config.toml
n_layer = 11
norm = "layernorm"
positions = "rope"
rope_base = 500000.0
attn_scale = 0.125
parallel_block = true
init = "uniform"
init_std_down = 0.0
beta2 = 0.99
lr_head = 0.00867
schedule = "wsd"
decay_fraction = 0.581
decay_shape = "linear"
final_lr_fraction = 0.1
MLP neurons of a small language model. Each row is named by its layer, matrix (up: input weights) and neuron, and shows model dimensions 234-329. Each number is 128 + 32 x the weight over its row's rms, rounded and kept within 0 to 255. Numbers have three digits each.
After each neuron's rows is what it responds to, as a language model described it from the Wikipedia text at the highest values.

L2.up930:129129130158122150104129093135159163150155122148104150109157120117140105080140118084115183095061124105076120107155127145193095188137147105089060147121104149077162116173071121132145114114133128106175143155141113111103154122068111085119158122100123086115076186131181079080158103092123144101
Range and compound dashes. En dashes and hyphens joining two paired items, such as year ranges (1597–1600), routes (Kolkata–Agra), and compounds (heir-apparent); weaker on scattered mid-phrase words like by and to.

L2.up1448:137124134152092168143099160179153137106129085176137142107114127116126121127089150134098136104078122091125079136134080144089141125072160105080113138174148149088127111047150123141096135099157147122162142116116085132113098128114197084148137148183087074105105153142156135124171171127142115099
Word-initial prefix fragments. First word-piece of a longer word split into pieces, mostly Latinate prefixes like dis, des, prot, ext, rec in running prose, e.g. dis|abled, prot|agonist; also a middle digit in years (1|5|40).

L3.up1069:104100088123138096075097151094064158169121085168123151110127148146172053099098109065136135158116124161131140090096090129117160136156112184120146117208077120125065142117142101112156147145123173163163105149149119075178187190115143153114127136129141105114126160155165092092125093144075214177
Word completions and sentence ends. Word pieces that finish a word or sentence in expository Wikipedia prose, such as inhib-itor and oper-ation, and final periods before paragraph breaks.

L6.up929:112102121125123113139200132107094111118117080139092149150191157143113124083114135105103141156124132069104139176123123147124115153127177114093086144131069111108087097125081157057117105125197086151121180156140079154128155139074199108103148156144160151104083141115116107104081141118075140147
Word-start fragments after breaks. First sub-word piece of a word that begins a line, heading or parenthetical, such as f(ootballer), W(omen's), T(elevision), (P)ortuguese.

L6.up1905:113112185133168144123133155161151149119171089178127120104163106128137162069110125125149158137127190099119131205106153145134198159060129121114088093122122113088145108193113125111062058163174152119106160129108148127153179079084160095154100135124113128140065176123105179152115149178109144131
Early word fragments. Early pieces of longer words split into tokens, especially just after a single letter (Presley, Exit, Performance, Decoration) or starting a word (Reception, insisted), often in section headings.

L3.up1774:072122073181079097095080165105144186054152094124128094134112136163101088160120162072163159133096148174130157147159144170108150080196124189124187085157104144097118121113134144128058110161119096102146074140138122037116172114087164114119124173119153077133099168142150114130114084120100182161
Word-completing pieces in lists. Final word pieces or second words that complete a term, mostly in tables, lists and infoboxes, such as Reserv-es, serial number, CS-X, Territ-ories.

L2.up1313:091138129159140109110135145131076136103132104120167155150131079030109107146103024070107095152108113117106177158096138128173102134140143151112139122115113069160125115086121150114092029069131128156145123091124123094174148090145094126155088111138142162173105139130117109140172131175097117121
List item beginnings. Tokens starting a new item after a separator, mainly final table header cells (Length, Attendance) and first pieces of listed names (Mar-ina); some scattered prose words.

L2.up707:085125111108135118146141131157152159111133090180078139145097202111120127108104092075192186177112149130105106128116075134109106153062163139183149149176069094112094169126141109137134171089139142136149129134122057075111126166148151153161093198151138106105107131138121102142105156113124146153
Sentence-final word endings. Fires on the last piece of a sentence-ending word merged with its period, often a plural or word-end like -ies., -ks., -op., community., and on table-cell pipes.

L2.up931:069154092120174102116142108133068145148124128203118171147131131112083131142162120111203108134125120128107122126168117118104107114058098148144097107146149122104115105117179109167150134129193130145197110182143130080133124137098081153124098126151089185142133115098171136137138206126122153118
Slot before a name. Tokens just before a proper name or new entry: infobox fields like Succeeded by: and Organizer:, table cell bars opening a row, and "member/president/king of the" before an organization.

L2.up873:089197079128101135147130078170121120114143111181125110097177097135132128148050134096095106111103100116115125105114150173101171185090145126102076136110158197070085138161101146094151126157137124156125078106197137121182146152181084117134103113123055076130099172148119148129134157110119152102
Trailing digits of numbers. Final digit piece of multi-digit numbers, chiefly vote counts and stats in tables before a pipe (146-5, 6-23, 48,76-3); sometimes "former".

L2.up1735:091150091105066164106115152190114040107148115159111133166173114094084109149148121099142124113124151139176071103130128185166134148073110174164147140167142121156128129133145091142144088118111108145118104114120135154174114131169159080124103108153155181122120109075121100101127120130123135098
First names in name lists. Given names or their first piece (Ed, David, Paul, Jimmy) starting a person's name in tables, lists and credits, often after | or a dash.

L3.up1281:058145088105094139119074161108125065153142076181084186199118112108152119151169063129150123081130152103202093139158114099151157172125146155114199137133145171144110104118171098124126135106113098113177158084116134136111140181090141091130118138136135134195091155129079154131134107174099090153
Origin place/date predicate. Verb phrases and prepositions announcing where or when something originated, like was born in, was founded in, opened in, established, as in biographies and institutional histories.

L6.up982:123120139204058103089082149140093117106172097166193067123121159129113068102107151078139120135119189114145115192095118073163156142158091130104140118165112131098158131089170128081061183128159146113132109139151184111154110069098145117143109148127094129093124145093109154111076127108172136187
Temporal/locative prepositions. Prepositions and time words opening a time or place phrase, such as at, on, during, next, last, e.g. "for the next 15 years", "on June 25".

L3.up2034:133140111116159098189133123204078101092148098133139143104127133163192082163126162151091110135063169127093135097096157124136127151136157167122148134146123209095138129177138120162101137154155125141155120136228130156100211232153100125148094147179093141126138194105095116124121197093135185129
Year-ending digit fragments. Final digit pieces of four-digit years split across tokens, mostly after a leading 1 in birth/death and event dates, e.g. 17'16', 1'943', 147'3'.

L3.up1217:112056122115124066067114121173072117139164132141169125088088148127136140154152158127134088197138150086152120124118139118141100192081151124059086118147091171133105124092121093099080106134129160161112149148175125075119111185113152137132100144168122142157112130113080182173109126114106136126
Word-initial fragments. Opening fragments of longer words split into pieces, such as pers (persuade, persecution), pres, dif, rep, int; also en dashes in ranges like 15–60.

L6.up848:081166088213161133109141139126098117056125117123079140176135150137105156158142124116082099182150120095113114128132084114059104183082137126042151092145119155123083138159158184093089122075089148147143166148107121136141109172151101112168142134102091144163107166135112110138134113109089152200
Sentence and cell ends. Closing tokens that finish a sentence or table cell, such as the period after a last word (town., family size was 2.76.) and pipes ending table cells or rows.

L6.up1786:114139124152123165118103192143104112132166099116136170134067170139130130121108086109164116176157155089135097135120120172084091089149097169154108088077146143093186161154157117105151176117106105123156097110158152098153119140169153152150077104104134092148122103124102090125141189133094145069
Early word-piece continuations. The second piece of a word, acronym or number right after a short opening capital or digit, e.g. the decimal point in 0.04%, S in JPS, g in Edgewood.

L3.up709:119080107106151205115198163133048107098092085165179112086142136129112167121181155091112178105086076095131105128136139078100109196114107153104140195190118122116134113105125168131180131141179127182162171100154123072107067133142142133128095099077152161102178087055177096091124164135099159119
Word-onset fragments at boundaries. First word pieces of split words right after a quote, bracket or space (ps, bl, Sm), plus tokens at heading ends and line or table starts.

L3.up1921:116127103114150187140171170109126127130097084158128092164140138171117141141148152194136152086168150171182124109148147092149124193053088150098120153160098147113061127089146142108116121106087130093135097122144121125066159085148118095157120110160078140116118110107109133140112162187125153130
Year-range separators. Dashes and punctuation after a year or number in tables, lists and infoboxes, mostly the en dash in spans like 1950–2015, 2016–2017, 1912-1920.

L6.up710:097141106136157134146141120131149099125141125141150088176147102140152136157153130160155202055139152145093134127118141122114144128139098163157110181152098128146099087112097119126081150093168142101171140101120180116065109087136136091138083125141113093081081118102184110089158099157144225131
Inside multi-word titles. Word pieces or words in the middle of multi-word titles and proper names, mostly song, album and film titles in tracklists and filmographies, e.g. "Never D-ies", "The W-izard", "Hidden in the Wood-s".

L2.up1436:125127109128054205132131143083118116159120052148160128183080128101151139126148150072156161121080134136134106131117127105075144115191142157107148167167092186139125127199144108135139182132106150151187187146104123143098119159089167078163048190100093152180119180143099120121078158114145109104
Origin and onset verbs. Verbs marking when something comes into being, begins or passes on, right after their subject: formed, began, was born, opened, passing; also word-initial pieces like Un, rev.

L3.up978:112129120115128119139084113179137120073159125098091114160149149135154116074053089098053185128140187135134136107071080123131126131120153123108100083192102145100101104104169136218121181138145153106109186138153112079183177111123114085130139119135120106155069165096055107161171116194126166179
Route-description "through". The preposition "through" after motion verbs describing a road, trail or path crossing a place, such as passing northward through Canton, heads eastward through rural; also weaker on scattered table names and year digits.

L3.up256:163123127150161122113123172200131101117092116111145182158069203131097082091144109095081183098149120183136099160174187132130069155115115136102166172129134125068192174154124129120110151078138185073219149072177136147155122157120156099103047119140136084168071154094096082098146151113149183139
Name-fragment tokens in titles. Word pieces inside proper names and quoted titles of songs, shows, places, species, e.g. Mov-ed, H-old On, Gottw-ald, Ald-abra.

L6.up1031:114094159136093104139141130207099110110137055159103069169099152080086121100141123095115136146050150125162133163111118122115146125138180126144097145129108114142119116139054094142063189134135151150135141111169124100130135140079148083136075108108129168120092198149179137094117129131132137116
Year digits in date spans. Trailing digit pieces of years and other numbers, mostly the first endpoint of a range (from 1927, between 1968, 2013–), plus a few stray name pieces like z.

L3.up243:127082102188163127114110097209086110102074117123060128127144101122118117134090166067130133093169100143105074118161110110109089159122162175107107098113171087079212135133125067177056149053156058089174131085165131134083133141104134085135088111159142095098121154115119067121128133149144109168
Name starts and "head". First word-pieces of personal names in sports rosters, match reports and lists (Ed, Craig, Med, L), plus "head" in head coach, headed, headquartered.

L2.up155:086105070144090094176194119112098156087143075134154151164110204120088129135175090077076142153085125188112119167105144083119082152127107138179107062185129156115077112150146140087103138112159177055121175110162162139099133159147165135110110133163180160134081107105110077123162104131160153133
Transport routes and dates. Fires on words in route and railway descriptions (track, line, route, crossing), on dashes in highway exit tables, and on "In"/"on" before years or dates.

L3.up631:109120130105101103170094163162115090152078084145119169122074179102103144149154091133137120196090120111142159141070112171142173093089173136125107076156132142115159063125121122162149137164213079128156124130085165178145129112154185051082074188137116104146121167098145130157161164136081161137
Mid-word pieces after capitals. Second word-pieces right after a capitalized first piece, like ec in R-ec-orded, res in K-res-kin, es in L-es; also Rec, Des, and digits, mostly in music credits and tables.

L6.up530:141099116150136154148084149145122069096136099149126171084107114135111083123163123182150083149094127137175110149152172135153107146143109173126084145099117122100188111182135110092148116099118112118180173112135065136087161167168108104085134169137112177171113148152089151099109118141166112131
Locative prepositions before places. Prepositions like in, at, in the that introduce a place, mostly a city after born or headquartered, sometimes a time or state.

L2.up45:113115135117117128167109114117155089149147107127128152102152177079129102137148109089102174079122151135110140114099082072111121129149117159150109172156094147072156138124117091190142157060136109122204094121134111101107128155162160130135085161165175103196124162094140082130121128147115132098
Serving or role words. Verbs and nouns for a subject's function or role, mainly forms of serve (served as, serves as) plus role, form, choice.

L6.up1535:112121120146136210144079157160132197113131091130102130110124134083138050134153160148055136185127161103108093140088148092110172176109151125128125136133074089100133111117105153118107115114136162129130163166143191137129154136050114132123130163152099113165081141107123130099188114098171131109
Range connectors and particles. En dashes and "to" linking year or number ranges, as in career lists "2022–2024" and "from 2010 to 2018", plus particles after verbs (brought back, opened to).

L2.up1452:141111142153098157099145201152150126129163083141149122137133133116142110125117116173114205118078112147189087124164151150123118174139125139132142103149135126050085104112149089097104168110128158087198128126141135163157078082171170098123094130161089152119076140167169065150150090100187178161
Title and sentence-start words. Early words of titles of works or names (Of, One, Big, Night Of) in lists and tables, plus sentence-opening words like Many, There, Early.

L2.up1905:071132100126141145144104145139164103070124071194137156078120140134139167117136151146168111183096144119128032174117166204113114147078178142114111126168144099095123155128141138104100137079069111151190169166141123110143143089138164119097122106189058108047151124118128182139154126099185081105
Word-initial Latinate fragments. The first piece of a longer, often Latinate word split into subword tokens, such as Expl-, pl-, def-, conv-, Ex-, rec-, after articles or prepositions.

L3.up796:129144064101120095092152160137142163100097139111156112193152074110137101119075087089169114163075063126106152151090167101157053150086154143173132159155089095126163113152173132190166078222158149143156108116060114128105157107136129102182094181119099091113150122094163151129207160120098131098
Foreign name word-starts. Opening pieces of non-English proper names or titles in lists and tables, usually after a comma or pipe, such as N(atalia), F(ábián), Dev(assos).

L2.up1300:117115127153123092171114062166125120110167109160187138125099104103190123132079080117133132073158105085076111147152175163195077130107124187152087121164108123139121137139114180093068147109138165072182081112120114145145133137148119031199096167121157157067090137078164141141093134089135150113
Movement/route prepositions. Prepositions and word endings completing motion or military action phrases, e.g. passing through, came under, capturing, moved into, advance to the.